Weights of a small GPT-style language model, trained from scratch on English Wikipedia.
Training: a variant of Muon for these matrices, 130M tokens, 3956 steps.
MLP neurons of a small language model. Each row is named by its layer, matrix (gate and up: input weights) and neuron, and shows model dimensions 0-255. Each number is 128 + 24 x the weight over its row's rms, rounded and kept within 0 to 255. Numbers have three digits each. A neuron's up and down rows have the sign that makes its largest values positive.
After each neuron's rows, "fires after" lists the tokens most often just before its 100 highest values on Wikipedia text that the model never trained on.

L2.gate219:145124112063093141128107142102126102094141104151119114135121130141095114104166100127161101115172132129139148105126122111143112148142137129057115128116157150148104120132126121128150088153112109119153101077140166162111140120166137133116124181147165097100116116119091119079161107127114118105120145171129147150142132101112133139112158105163117136117113137104119148090139139152059153088113142152171091147159158102127133129114110085137098135133150108104122172172139137119135148084121146144156161107132128109112130084140078129136111101105132121107163105129199156172134132140113116150156131164120122111129154138155167121129155144111159143139140157106134096110147166139092085127116130147134123122102158142140116141104168106078120120123074109097141096093106173087126114124133126
L2.up219:157126166154107130120146118083122182177126148142136138182149134142105138131120079110134146152126117111193169106147126160182138113120122182110117118127118126112126112122113147118122125103141133097130149110170112140191143122153083143099178179098099088166124123137108117115152143136131140146141109109120113130131168125143114128143162118136154156151106100129137122113116149142098148099085135116157121146160122114203136167139132134125118111082182147088130137155098117107173126102125137160127104085139143130146129135127082158125163134145136120168107135129189118131156180116120128135105173156130169099115161192145086166114106124097117122158126117085130145127104139106136125140167104149124142130075137134133150141118149141094129106113158134138142137134126136119138154118118133
fires after: " |", ").", "|", "."

L2.gate217:195143130148118117105143120115185116171159113131136136114169111116092143125120155137161113148125111124136118167112134128137110108134152138156125115128132142141105106115131124125125100106115193147148090160100139154127096121122168131115110139141125099130142138162116129145138175130138092114109116128171129188096105100106131083159152104108091117157135060113165144134093130132145197133153106126138143142095155155107170122147133117139160096132136153137153153150182166164129079091139115100101129144104139139143138133092119117128131158074128137109145113151162147145127069074167145168141131149101131132120147095105126126109153112109115146099097131079116120075125129122116142164111119127136122130111115150115125128109149161132155119092113141113125132112117105166158191128148164
L2.up217:159156103102132126106159111126188101135164125135094154150170117129094149119089143135157120109094105141110090176117134116133136121163173131136106123118141131122106098135093101098115095117103142124171081188139120154124094123141121147114117146123111098128153130151120133093151169108129111092106119164101181153102124082094134111135151119138091118138127114177126167125131143153142199126138091142099145136123140135118151176132126155096132098144115144123143174140170131128141101103133100122130160121136117095163137140110105088125084133087169113121139164120150166131134100127152096140133102121113134098122114081102117166128166064113138112105103081072114100123082109153149116132126139105139139097132109158142111104133133164128130117107107129129124124138100128171125170126148115
fires after: "\n"

L4.gate245:146142129146139112126148125101118133113163124109179104113150131115163130065130082140115170103146118187117104112113131129123177189139110100122119108148145122138129140137076124149143096101146157080151151155133114097073140108101107141183123081166140145119180142116082108128098119140198129116113118127097128154139112114123152115137135116157115132148111111144107076137117157117103100151133118119136152095150138158157156183131117121153119113103081130133119128131167104135108150098115183157108090137091101132112128126138151129127159152139118105135131164129126115149123145137127120170096125106167107145123131115129151143101119069098150106080157123110108154095146164140147108176147127095122147132136148133145120146101119116128180173111130165129126118117124106158094117118163122
L4.up245:062140114099146103114130096132124130104111106120121086114112119170097118150117131157121153132162129111154129128120146129107139151148150120152133147121140136133144130111125128146135090120130125109131115110108111140104123109097162112146110141175109084170107114138170116137140156073158098125084102132117110103155124096140098115174131063085121156147154107116166131133113138122111112148128094081076086115116133107148116143102126113163185084139119094136110152115147168156122088142136123135122095136090133108112118137148096124125141143138094097153130187114182166121127119130134134127135156136132124095101154080147084175110126123091160090181184114145117115139135135158139120179141123118072078147100108129125128149099169109145134116117147132127118099143104111154140140089110121
fires after: "–", " |", ";", " (", "-", "|"

L2.gate463:142105177137139211114116138109082121135140140150154096128120119123143168084102154116111129122087111148102102166123143169106116173122105095105123144119099118112122128136099130103129137071095073121161144094146151113093166141126092132169163107106146075085131109136143142177136098140144163093077129151119128128130138134132125098126141117134120122125138067151140100173165160130134185122146156108176152114152133142144106112141159077087141169146089141090154098124115090157145135149140114147143116140157124144131158121115137113130145171155130115135119115113122129167132096069116108158159102106129116178155132110105088134105107155152145137113130111146109118120114148150148147095113167141138140147133135128146144120111147137115106102102124112131094117132157123113118134169135129
L2.up463:134082097152093117122111092108088107106102121104155056189134124127150173121115135140157105126118121117186129147117134125112135161093114116145170146128130137111132094147141131126108126163114122143152103145095101129128124122075154097156103140136120109128161117133162075139149130134133140119082101147122126138135135116099143140139150122133122124129096124105094143057150094179110142135126111134132165146115126103103146146139122102160089181133128089142087121162121124114128085118088122109180158073114139124128136162133171131134148131126120159111124161134078085119133150175113131133172147096149155138065143127130144149112129099111105116152100139154149101124139141121118148098137128130129079151106124099136129138134150118101132109112127125092114182185134120116118154131179101
fires after: " t", " l", " L", " T", " ext"

L2.gate445:174157098104142138126150103136142102135136112105119097108132112139124149137157117184132110152159096145140131128138074071129134133157138121105153123163127141151075071179113132103125120112095157137153146151109107108137141142133166091109115159126155120115120144155129094154148145168078119173144193138154167155141121085063127115122145148102133139143124127147172139147118143113095141145143118113149128150121132139182122145125111101091152141105159163077133132157161123151111139116164118126126133095117170145110132109115131143179105127125139135144091168198115191112104074148085138125142113108154147120148153121164099108142118143127106119092092129107143169149102126121136136111131152122122142126146125129110120093156121140149147135089147137112093162136132096149124146144121142
L2.up445:124129117157118112156139096150134167116137138119125146117153089126121108109130100105138155116143096110141103129092155128156147145140116149099140093114150133161148097135152126137110068150092139116172139112120109128114154111104162146104158156110119134117139103167078130134099125164109139090132137106125146122119113129129082088158135129110115126114149108135155094133123147108129151142075131156162137117146107127135137127131121191133126134102146133056137129195130097131156085136133125152122122129119134082129086111101118117103111125129082134119152151132103123119165072127105182117155088114096123117129104140132115088085166107108114136126119072100122129158149097137107108118117146067106138182167102131128126066121133165139166100138140150159126106147172105139174149152111163
fires after: ".", "\n"

L2.gate162:130126147159142110127141143127148138139106160136135123174146088098143119092141176158114084088130084137117137130146111162080136127137128096136061131115155102138103114113113166070146141122139121089175152105121092098111157154142128148126097106181130143136121114084148138111135156158129112148131132113135161109106138107133129117093139091133165141134109134141149132136142114160101103140138146119155137083138111157157131129094097120116118123131111144121140107100138108135118130109131146091103123114135158139074138163097123128162132074205118125116151108144084053130125106086126137136117115106098132143136097158103145156141107173129130156114087138107126126149076122162148144137141147139128110151107170087140133101164146141122175111176125143103128094168176105159124140108138130
L2.up162:084114092106149085112156119149117127144148140153130147142103137126164092078138147135075121163144093126066154170077105135163123153147156151109112182151123077154147102125130132104085091105132128106129139168147154162125137125113122098133127097159150130097117152100114092122113151154105104132146114123146069112143112152131140133102187127106147166108105096125141145141093129148111164122151129164145123136134144150100147127161134156120116157086138115126139127068080150140103144121109141148133080116112122122104143145149161169112090119134162145122114133100129128132134173130067119128135108119131122155141086125109090128136108114129137125178132113167152101158085115109121121119131080142126141152119121104102113108083143149144129112111130098153137129130174091177117126141144153
fires after: " t", " gu", " th", " f", " cont", " d"

L4.gate378:084164113145139153163142131123134147123131154098143141164122121148171115110166136158140104129178120122120120114169129148133159172095122142104091090157113112156100142109138194145172115099131119122137083133129133138104134161133118151147117134092115144143139113095127101105121094129111098137141140110101155160141139102151105131133137111112156099150154143130135119162155118135126156161149168127132105122089089147131126144090105091134146130139158163108139131114108125165142110154081115108100132143133186099104111163123127129151144109111116136179129172119141151139163136148149109172117109117134153116162200137099156126117105151104114145132064151074126102179092077081160139159130142106131129120125159104134129121104089179141157123100148146135124095125128170120106151108147126
L4.up378:111144134152112110105157102133180139112164114077123116110147113096095134136155124159147153144146137134100140125110126053152160131131096137146150155116112137146113155113162119155121121150149130136124123175152161173116105082109085099153160127119135105143116177145112144164099108091119125124146118135112147133144138137083135130147155121086142153076140114128141128112135140109120102125132143092124140101098133124116168105164141106146158169085106144122140128166112152128161126113096107100117136146116167175111105144115165125171158147127103129132133123161127079128130155113116147150137095142141103142078153171130115133159106158097148161140086137114110144114120089159099149155142133089103137076079146181093114141167108146103159150134143169095155076139145102136141137150123135
fires after: ".", "8", "9", "4", "7", "5"

L4.gate79:160118125137114075106144136138132084084164140143112117099114116171142159121130149160141109145118141127131120188108168139152077109140163116118081167157189163119092118130116107089135089117116146138104150168121106123160087107125131103143119123124145132133161110138093069152110134136135126133143136173090125100178162160131127151158173104153136146118099128127143168130123151107124124117128106160126106123101083168108137123137120111129124134128197125106156127115118107154159155123110126099162119148139146164127140158104146114110124157090147127134153117127156136144119091155099125180140119117144131107094132123147099129115111138118132119121165140153114080141111155130104141166129183149190098169128131094090125144124159129148147120089137091120130127145120149170177098106131131
L4.up79:107117201123139125158147118078088134147144117137166096154114135063115128138089125100077078113139134149140122109103129113126144101164103131164147150143148116151125126080124166066116157110112095118152141159085112118085138147090140143107066164091179106127156110108157133099163164142118146107091146098090168135138140101125112106140127141094118090131119132142141106130111124125100115134144103142120098111126103116138162174136171160178125134160155121107155151110080117114135108115140146111128133134138100116148118133135117102139144105188132120130144094131118109127139145141152102140136091155112115082155125148118122143147126099114109137114115143085143151096110114148149111152121131152105103117101102141126131122144159149081124149088113156174102139155148113139153103103091130
fires after: " |", ".", ").", "-", "|"

L2.gate242:135125125128128114109137146141148123109168118116121134123135096147124142099095151098133106180080152121132136107124120112162098121114080126118118128129137195136097123120148082091091111134118131159154186188076125148117175138102121152174113120142163159118065188124132116135123090132140109103127092135098104083131120123145139113135129122125101166105137092138129164079185116152151104152134149134162111136096148121160081110091123103085144133128122109150128137115128120116137127119141156108157097123117114136190102117119129169114136139106149151124176109149153140142123107112136149167135139130103114159132139139145135109157129153136129142094134148148130114114047120157135098136122157086124157170126124133079140140092102106115151138105138120128165133158097110140138158162115102
L2.up242:114118144144122099121165113151143117086117132141166139130128111089133113114108106066087100155100120117122130119117142104153089122090141117098140190113096131116121145141141088096130148118082094123148129115128077125120129139130135133159091155128149099093115104127115133165122119139137129114158116129124149118110095146136160132083124109098097125115133115144140105105145116135111110119131150111119104106095114140146131110162116119156119154146110110123150124131064133151139152072121105137146124107090098118132133107174138167145128110084105110105174104140169160099099095150129066142131125108149098153173136123136095135139155111175120093147135145156179103161105118080062170131149079086151107099135107112158103125132128140104121095072123126108117145149139132106088104163114105
fires after: " t", " m", " tra", " T", " "

L2.gate377:109119137125105113156126100146117118127097130133122140166098117165107117076136122125132141139121077132097123130154119147098153115156113089110135153163125156163113142108104159135106148135122142162131132069167118146111088120112088117118159127155124122128124130150087128114116111124088127156119103144096144162140117107140179121125152127085150106174145143076066087124135138099108108119119093117123148071103093118146131047092159121104147133138173141102117097108145141095153130116105136159143147150116088145125122138138126091122124111117118132106133154110154084100101147154131081139114147107103114161086135128141148162145095120101137131149137105174112109107092165103209146092090092130080134110154106110131101099123123144136106121141133124109091128091129121140121157129129138
L2.up377:147133104108119108126143112165129105147110125154149146100153078113124081136129075124108115107119148122117183142096114140130114109088091116080136085123096155127144125149123089118171095132122093191131122119090131104119138111105163135175136131171124119120107121114122148161140119101131109156124125157122147132113145145131132140085144133146131128139144096130093136145109165115111133132146135120155124153136120126171166145107134158146150122149082126141136118087158162112171080117159123094111096124139125123114144155127170124118146098148122074141129124100167114129097154101160172077150116110175176169154125138087137106107095101147107090114156128167154122112104113123124094138084120048147128121088127115116094115122143136113112088106148109146139106156160154134171138138121127
fires after: " R", " Rober", " Gr", "iss", " d"

L4.gate127:124093115116127121138149129089117109115092130096163120164142139129116146102156167184130081137112130147109142100093073145095160145146138121128126149157143148164109150130137132115148159136150112096100160156115116150149106120133111117117137126135166085118145080145104164130172130179136150119173156123131174112130130128142138105142107143136133122125127135122142122112122137152131136106149155120126154116106138121189152143168108127112138130133143110120158091134149143152168091086146134106141088184169135149084117137094140146150151124121167080162118066141181138107141115121120127166095083185105123108124133098087095149144131074139124091131094155123150113123125138141154108135136111124186132140103139133102114102122171168126161129150104087116123159136102097144116125117081120
L4.up127:142135086099112141121131124147157115123120140100149106122130092130162173141130116145125126125079098144112124087143109142148126151132112122111109145167152163109161193100096110102158153127138082140129116092168102129146166211128110126099118125151099129113135105124128147166162097128138096151106130107133115164141092089137116134089139154122107123120128141132077171117150140140120129160097139127159128091130129126109117153121135103110143137140152095089183135118113137105117129104121136125102167117140156140161131111090154148112116139171114103148103128151133153149120119102128096114116085127074139163172114154143161098139099091120125118077170137080103095119110176100162157140110129107151110114159133113142104107115154153116093171145122102146105097091158101114118094134086129
fires after: " in", " In", " sign", " Can", " En", " Med"

L2.gate24:105118084136147120153117126133170104147119121144129141155129107139150115115110176121121152123091132114149119099146124118149103142141137139102106144097106120085149108110144151159112137127097190080153136101122119119141144146107118111179109121170134144108139109138080138126114169128127095096127122114130125150159112154096127091131123057131127120116147153141124127096152144124156131125127164187097116132101166136097163179184190122109130167166137087101154158121126165136111079188090124114124158097132108104135111145138146100136159116198150119086129126104141102123147144162120123111115145123112105150143124106119106106121154123107110157110149132109118106130134142137083167127129094108095090113108142156131086118146135114131172126151095136154082105116127103156163170098130126
L2.up24:114127142126125189119108144170150148127146117123098098127118112140161107091105124143107113108147115116127106118128112124103103174095191156082094148132093092120133139102137143115151128138139134127149109133087160100118163160125119101094101148170140166111175119153134097158159170125114157144130118166141114155182130122118104148122104070085089161126124124128142090131136141099126135097124154130084101140131095114127123129123141111124141121141111084079134114137158168110103159111081138132148148119117133173109107125162137116154112115148112155150099109108111089121141176141124124187128121118135098141104107135107110126112109121118169173153149132136116110128122147142106117067110106115075091103115116153127105090150106141108122141165106134147169112145130171138147070121083150
fires after: " K", " t", " gu", "c", " c", " T"

L4.gate416:151117148096099081115098142147122119129088089127128132159102133133157114122113152117142133115135117088147120121142089092163099150123088122148147170120151151130118133134109133112166112107099120071143114191179130135165153133139122144138086112129133124152149117143100097171140144143127094073081122118120158135153112113144124142133165105105146144133120070118141128123117104128127151130091167128128127109086156163125157160119143090089163128103176111129154135116122157177116129131135106088166152114094123103173134130110105085108089094129162091130147136136141156095151124132125084122167124158156144087102112133144143140130138110159129144088122165123075144110119139101160067133113129136167128144141166130096154133131085134129093130123126172139154100149129164125135152142119094
L4.up416:118119132123140092118119075161161081079154129105152139132139119134135111105122119145114103114104163131132130125130115152117147134145107125123131121096124146126154135130104140127128134167101155105114142141149143127148110171126124193077108138078112119132134186174114159126133146148106133159103098115072102120098089099089125106150160124084140135149078115166143110149129125115160117146100074103110080172151118140127136130120117147096124142093068128126095081144107135118098063112085089173117110098140105109116113114107122122101142141131098142099139139128129137139110101153147124132132155096112102115159105098146170148159158113133148131127083133129156174147146147119112149127118116147112115133162121109142090139141084132152118100115099064160121130138098127155165148115140165
fires after: "ag", "augh", " sing", "duc", " co"

L2.gate213:146168111100117161133147132085147136114117093118107128124175105189133098083097108118169149141084125114118122122088150147157116128163113119087152093105150126127133145124118127102103132097087120112173106121109110142158164160142150114102138144130147149157142112150183127106139139137151119133142167183175128177095113135140142164117117147097143165152119128100110105130130137138141138110162151155124145140082107140090109131148118103115150084096159157145188109149128149141103043145147129145096150132146132086113126121130130144139144156139128129116192150110129112145163142106112101133110131123082119125110150130103121172116127129132089149125110172084134123135125124176106129129139138131149139128089143149116163171145089148127145124178097143132126093128106151158129114145162138
L2.up213:111166143145120125125127155110090145152113119125081144123126137150133148092126142157149157106151099129140145119131114129174169152135118136116125096153153090137141133081110111116132137118126141159141141131123145109163138124146120104121147133154098127158151098111197122105116162083163126107075128150137138136121122136129113133087170133046151112105118143089142124125129127111110151114177144120107131148113139128132079135106125119135120128101118116109124120136106102116123083116122139101122138109118144153121094168140112177149132149155131149119148166071124098170109157114122089147141153157186119139116171220130126167125161107114145164104107171133138122155149144134112129134120136150140122108134141108140152131117081093135118142171123167144103071159135158166149130167186143
fires after: " K", " com", "K", " Ab", " m", " gu"

L2.gate147:095161143088143137151137082114114103102085135095093138126139129105125170124134103120121116073121119147113127115099129143130177150127151136110138102098143105150145095127126095152151136151141126116125151119146111147170125184113146147148139197160113149133110116141124089134117164140118126105123143164114101154146155153137125144128135113096115139101093142147155118156070117171078111123146141173144088181139174120084128127111179155141131073163131153120124135135118166153129126134110108124120175170156097088145079148126131128122108151128151097160153102148099137122139121157112123130110148123112192074141169102132109116122105110119141149134156120110106126139115196135093140133122156095150106120122113171131106130124125139125099111181144121167114100145154132111126148106124105
L2.up147:164140162116084153125123162153124114093167106157148088132115121157185140116105152148106093124081128158130155150148118159095118083135110112105126128140160121143109121120145075140119151143107131083128113133093143149097148144122117121135150120155181152149115138094132147166116156164067148156118130142113124140131112143122132145073081111126170154129124122125162109148108165126113135108121147158161083110105130149145077160135153135142167136111080101114111145107162135126102108175120114124159158118077117144093142144151087125138118125131138120164146152114116131093121121118156121115091137104173099165092112131139126123110150099144152135111097125143081112154124132184135171121111152119121109161080116111109158145108085141126100125094143149158142116117160177138107109150105138
fires after: " b", " C", " K", " l", " g", " t"

L4.gate46:126160137129063140137135128135106141122117070129121137131101107140128111135069103146103104157149124109101129162102164158107110125124149112118099148087130105125124114151158129143141124162128131129120141119119136132118107130118163086135145159127155105167121136104143154118164080131086141080138096130137136141098135156126137147102127082124097115080134099147146141153110165111070093116164136128121119121116112138186120121150085102143102162097146125135152121113111120153110133168138079121113132149135130126145144126152112137145111126090136117143154149152132140140131153168106135144140150143136146090153130113163127112112139114141120118180128124153121173099152082175168084125128138092123115140147172160129158128112119120111143143152108088143071074103085142162101214171142124
L4.up46:123106151104128129119164177149167167140140124142126118166085117137100128150088125093116139150150152132088109144149130153127109140142149133120136153106141114081081098122112121106116146125154142138111122138137095116145169131143169143138116147169141072130119123131116104152151098150099167136127128139124105121118105103130157144094133068077126097162134141144142120123085145138109120107115108152099134133156146142127081152131088138117111106101112137107130091159182118153183122155138107127163166152132136130171174105112146142146129119121117124106115140145185120121136174162104166110109095128139129133166118118121142123109118110117162114112132084109147114083143175136097138108103121126174145142122158154119125157180149093179159103150155121129107088131079184170149152134114152
fires after: "\n", " (", " re", " was", " S"

L4.gate408:184123116155125107121097145164130151165095110140140138133111148105105137137144086091125137154112176127118091149123165109132170147154182074104161126132144176174094131150146150111164133083072146127097182178138167129101098096135143125160136131134153135159155120135104141161123108147097108109138060143134119135090158133165117131151146103125108122123145160134146116104147156130119138119151121105137128133121127140139140121152124149124127112149127115122175123115096151109126113148143145108148106140133126106105136113099126093168096110156132163157158104120131127142155083129146104096133153135120122124120076127101134143090129128084157157110120131164125128119115098104090179116170160115174086173107111137127125142128155140145135139138136146111103095117146157128114106144131211
L4.up408:135118127119106142140114097138169145142120105146157129105130164092135135151135148150106122159111139050145139158138131128104178126131146113143108157128115099120143136111135090148117088137147103099129209110081104110135118095144155100108168107200119156125181163108119145108161121125094130111136105134083113090136113107083158143132119125139144154117154130162074105121121146126109142128132148147123186104119119137086153160149137111146142135138151138124066111116131168154108156121077118087098100149137145117107125098156146134138064125110133155125124090156088163098141109190116142155109137113141130142148134101099142141124136139139146164169115133096135130118132119139124131118182137166126121083144115118132147149103125146131162087115135107126163128146135103096147107128120148
fires after: " F", "f", " An", " N", "n"

L2.gate414:124144124125122087143122126116133116129105114161167140104119142092083099162107144120123104137149134144113146130120119118134143121125163096122131147152132126139138149137142085092132112124105117069098145146128083142123092089132166090128139126124126130156136141134124131146158155126113134085135174142125137156117129131134157140134115107151165153152096123117132142123116166122170140176137100157179079149099148104150097112099157182157153135148135113079110152121073150142133136146103147154104095118104135122120111121174106108154108117126161152146129124132138180121130064151136086076131184147191119156105073132114083157143141101072122131130162140101142133117061171136129128111164125125105142134131153132134108089132081126150159130119136149098097105120128097160106118125124129
L2.up414:146128083116086168128118154175134116122174129099154101121119119127124095114136139130143112114156107131137119114127113091126155128142139115105114140169126153158125112159059095131131115102110077124147121143111162129121091079139126156138149112100086104184163128118140121160108147127110136177109136141134151164112155123108102130109150107124151143131115128106069116130134125096118188121129145180127137115148097154170143147098089170139140134141128110139082112094084138178116142095104159133157128145117119140147137143148142142151162107144098153112159103144169154082171142137155120161144150106159134129168154139102134133117166146123113112097129117127086137109127152125157100132132132098146126154113148130164159107068110106119121108129127152184087123164133131120159077122159099
fires after: " N", "n", " n", " Democrat", "ar", "ov"

L2.gate201:111141094134128137159107162115169130113149133157144113132152123140127103162121110113163162134104102144092133126127125093098144118088110124123147152137149168136140155136125112093169106129156144113165159120117108106153149144103115134098170118123125083144141140125094115089116144060148126103077110121138088156137100141117123140129071116158148147136156122158144172144119113110167097154142123180093162101193118125123138124117116128085159078129163153135145120154148097135127162125161134157124114134146158111145124166172129097135174109123137140155142149103147109116146172118127159130087105128127147116144125115113133127121114138116136132082148080143123095167147167182132118164165118141113105106147129117099114153092118119114128116134138087134188086088110158086130103131108092
L2.up201:138135103142126126145118125140101162147125120106077124108144118086095130143142141160136116154146132096138174149141130117137113114106129092173144131155106153132101128176114094129100132114128140193131151096137104099172127110156098149147149113138149164171168169153126091134130088057134132141112079131155099123143126134101105101126119119088165174119142136147143148192142146151138059125153137140129091140169136120132149106143133131128126092123143145125164119130138113134171113118147157116100099127147116114103116143153136143110129102135137151151149098140161107176083153078090129133146148139119131121133135122093101116141104081115152133055150112126108114140087149154098149167147141117091113115109125147129105161108175145153141144105097089098119127122134122155144131172117107
fires after: "m", " Mo", "ens", " M", "M", " pro"

L2.gate281:098127151117155108115126092130136103170158125136147123171063119173130121109141110152142134078129137147103149160102106132175155119142126134142163120158133158122148125107092084099143183078118113142149103150143170108110131160142121132078127112110111099121128153128109087129161135160155127113114112134111132131124119115177145124073130122158119117197094150102136103104146144116140131161125148139082091141084149110107180160173114112161127119110095126101120109163111134106117154118106066165133150104129140123127128128135131118141092160162130161115159106119131116111131133155194131107082136121113159145138105101154119132135171149138139127125138106130105131141108135156104136127123134123080162118155159111125159136111142139154129119170078124139112083155103142143138100122164086
L2.up281:050136139150114114119125095090174146123099129180075156125147143149117128118107162132145087120121113131097128170115134167074131147080116157101119119118109118140141179143118086136126102111122160099120142104136130119136142159113107148123138137101110158104114150186111111136139170133089154097101117136159101117146098145088133175188126082101089170137100124112110096155128140130121111147120151144146153114150101134094107136158148123102112116128113179099100125127118128160135151161081146133098106139118150091098090106143120152126121143165108139133084104106098133152144142130093150179165140118132105128129109120121129145137101134127132089130136100158105103083125148122176136117127107119118143181141138104119105102166110171127132110125142159136121128132076109118134132144163111
fires after: " C", " T", " c", " t", "a"

L2.gate64:109127148066095129149114155112138152097107131126094125129117130100108115125138095136126140118094147140153086146173125127095165111127069127090144133128103127138127083132106151149142122154117119120099144124174063117143151160102117090118118103097132121149129163196134111112148146102165121120142102133152107078125125092162117118100155122120162125149121133141136076160124143144106085145118116124110102120157145155118129131141133110128145111110137163138167167140149143099143160114140137141130129152185123101106134123111150123178139138127182087138169114127150126155120112103112107105147095161147137123116078116137082138161088136159153066154147104128093114140141136120140123087172110087111141098117144158107153152157123115121101115177093112115064130130156141136137145146114144
L2.up64:116092101137128147104135133116142122118071131145119103119143137103142105144147139143133095125138120144160141125134162153117176077130095110120146130097147116146172138150109138131096129126154122130170134116114173126132153100110092089095105184109101097182107126157127122138131140148142092157111160129107108172112077117113089160094134102123120132160144095120113131183114093148145142111142199109091130126207104102129148134144148107110133130129110168146150114145118150100126163145134118144095112111148097099081140100120121122114148157152096093135121126116098137124114108109132141149098156130127136126174150121145109131091109126144127170123119120120132108163073135110139156144132150126092156120140140132097120118071101093111141150146145158054110102129088115174117103127132103
fires after: " m", "iv", "M", " M", " Min", "min"

L4.gate240:151121193121134141144125141078133106115120086126178123130109114125138124147127114153142097148096103171123120141090108085130154120147171150175081138126127111134080121143120139120128090147128163146103138105126135153132094148121206103123135126071169127129136143137078112100089127109140112079118150128127168090141116137145152149127107158100123153126118139103162108132157148138155163111122155128150122171105112121126118121118154111112119115126112085073110071139125174181153148115117144135133147114140121136132167130133097154184118109097131075127133131117138133086138085146133122143120135152119165117139105112115122144133124119107148136138125113131111106111146113123157137107102100139100091136109147121156123107101130157126106143170172138144185163126157124157135086138080069
L4.up240:140118110061128127101146132106126105108114107152102131110063095129134140133110093150107123114144105104098115121079096136121151149138113152157121111130143182107107155120061115160072137101106096180107142115134121091140112088152122103168114114116129114141135139149114097118110171127098133131113123126086143137136097080119121123117130167137110112134110136130125127099147149161105125137145130178140143091102137145135156152154102117105105115110160136066145114133139149198146099146113120131152106117140114125151125124085172151117159120143168076138131126119105091131110170090131116106089112106140098127104130145114123114144113117100176080126135131112104140137141146161107096136126112101095137122090164134153142175133142168131108121163108110108122166124131105180154110164098126
fires after: " T", " M", " R", "M", " Le", " D"

L4.gate215:130123113129172127153143124105128139158165077087124123097155183127158136159117137153077148132146118106153118153095146100160176176182145101117164130085100151149110135145096099133112129127174113076135131110088140092167121154142161092128104107103103137138125129119136137135135144105088158143129124116111113151143129146123192084143105102106114179128112132170125123125144110140085114154134133130096148106126180138168145120111081099127126155094111140114125152136110049140153091158123128160135140143103116134117136136095119158128121183083088142126137114139138121170171110150112123127170148107135170146153145119109145126114106113133115141124139104137165157103132101122115143113109194115142108109147153124131113136109141110158101133110133112150155114097129144148128140109157113
L4.up215:087114145077127123155132149075131161092044090137136125127098090179151152141130151128099143151161117104124138125123117155113156150137122125144103163159125160115130181133151144128115166139125121118179130167170137177143129149107150117136140117146150116133129115084126125133151121153116149127104115130137132137107128141121146107140171147111156140097140132165065179130156173130153119130101107129159126092141166110127136158113131130116097138119134119106104079142130102142124108112117093108139100131122115118125128094110154168189129121124152092131156131113121121133153158119118166109081124116088133125112165109145115130098109119124131104110182127116114148133107134180134142158148106080089165150096148140158112132125112137112131162115141081109133186086109176152129091137152119
fires after: " s", " S", " re", " trans"

L2.gate33:134112156137144116166115087095143091116143162116109135150136138145118103137132095173114109109135132146121096134119145133111140164102068136147172128093088169084154145178086098114118116120129141115109150121114121125125125120148143140153093143153110122126159164162116134125093092108171142149074143160143131113110108095124113161112122117155163135151127133166139184145164111187165097089147105152163137137151141182145145142132169127143102100104101156135128126152143162117124128152103103105137112128090127085138127127104127145103137161157113128113069134105127124121092176131106169130113118110071086135113107119141128146112172083158113130116142139130094148150146124173135146116112166111122160105128142140095128176127147111116123143110113130144140110098060116105097116118120139
L2.up33:151137108105163140126106117118093134117128124110132119164093099165122156130159102139093130127100138076138175146101122148145144145130147094116158070145155154133138100090125115097098115146127126102097137177137113120143153148143148093153078187133077134130118109167085124111142128150170131110123144161130127120121083097196114118124128089107163113133121164118174141126118169133134101129131166104146151119134145126154077113119113152090101117092146125151146141155123104135100134145128156182104102147108140136172142140144092150120143100135133132109119138104117118099144138093103123200115116147119090109107133127122162125139161111114148129161124139125098114134135166133146128137143094114110142081149109115140112129076150105147159154136151098149112108144097135128171186125077124
fires after: " |", ";"

L2.gate422:139143099112155133141134091112115148125158126170119184159143106113098090130142117115124130129117131135104132152085100105131100157105140122167131131134110131127100109099154135138105106135140135125116149084098146093085100142124197154095096160168153128106112127114110127148153153156109141140151130122123134133136069151108095166135104118150146095164174130152121144098133157137135118149112090109131147148131142080110071105122103116126106136139117168121098168122113103135116135131148106173116100120129156095117099116146156156140110154192124120203140105152107157177135108102142153137079141105096127126118124143150115140146117103133087105131111109141117165117090158132136126100119149121158127132138127128092124113089097134119093095097182156110149099129176096180119163119140122
L2.up422:130136125151114151075125176094112145142146146158120133143133130151080092133112161131148146144139101113102162118126146129106129104109134147122149121149137116174120101148099116131115078129111104130115151100160149162119112149128111074136142107181110091143138133148082135135123134117156156097139157127128155116104158124116070119139145087088165106125168164080129124145131110121122163133163127113126157119075134096125116078174147124154105122137111112150170125163129160157135169122121131147147105167132126091136109135172136131130109151110134128122135111109143092161115112161091078149129125110128114148120176122115127159139138136113119127134102110100091184100095127108155120087189105098116121148138134103123112132133115186175147125173127146111139167148135190100104102121110150
fires after: " L", " ", " l", " N", "N", " n"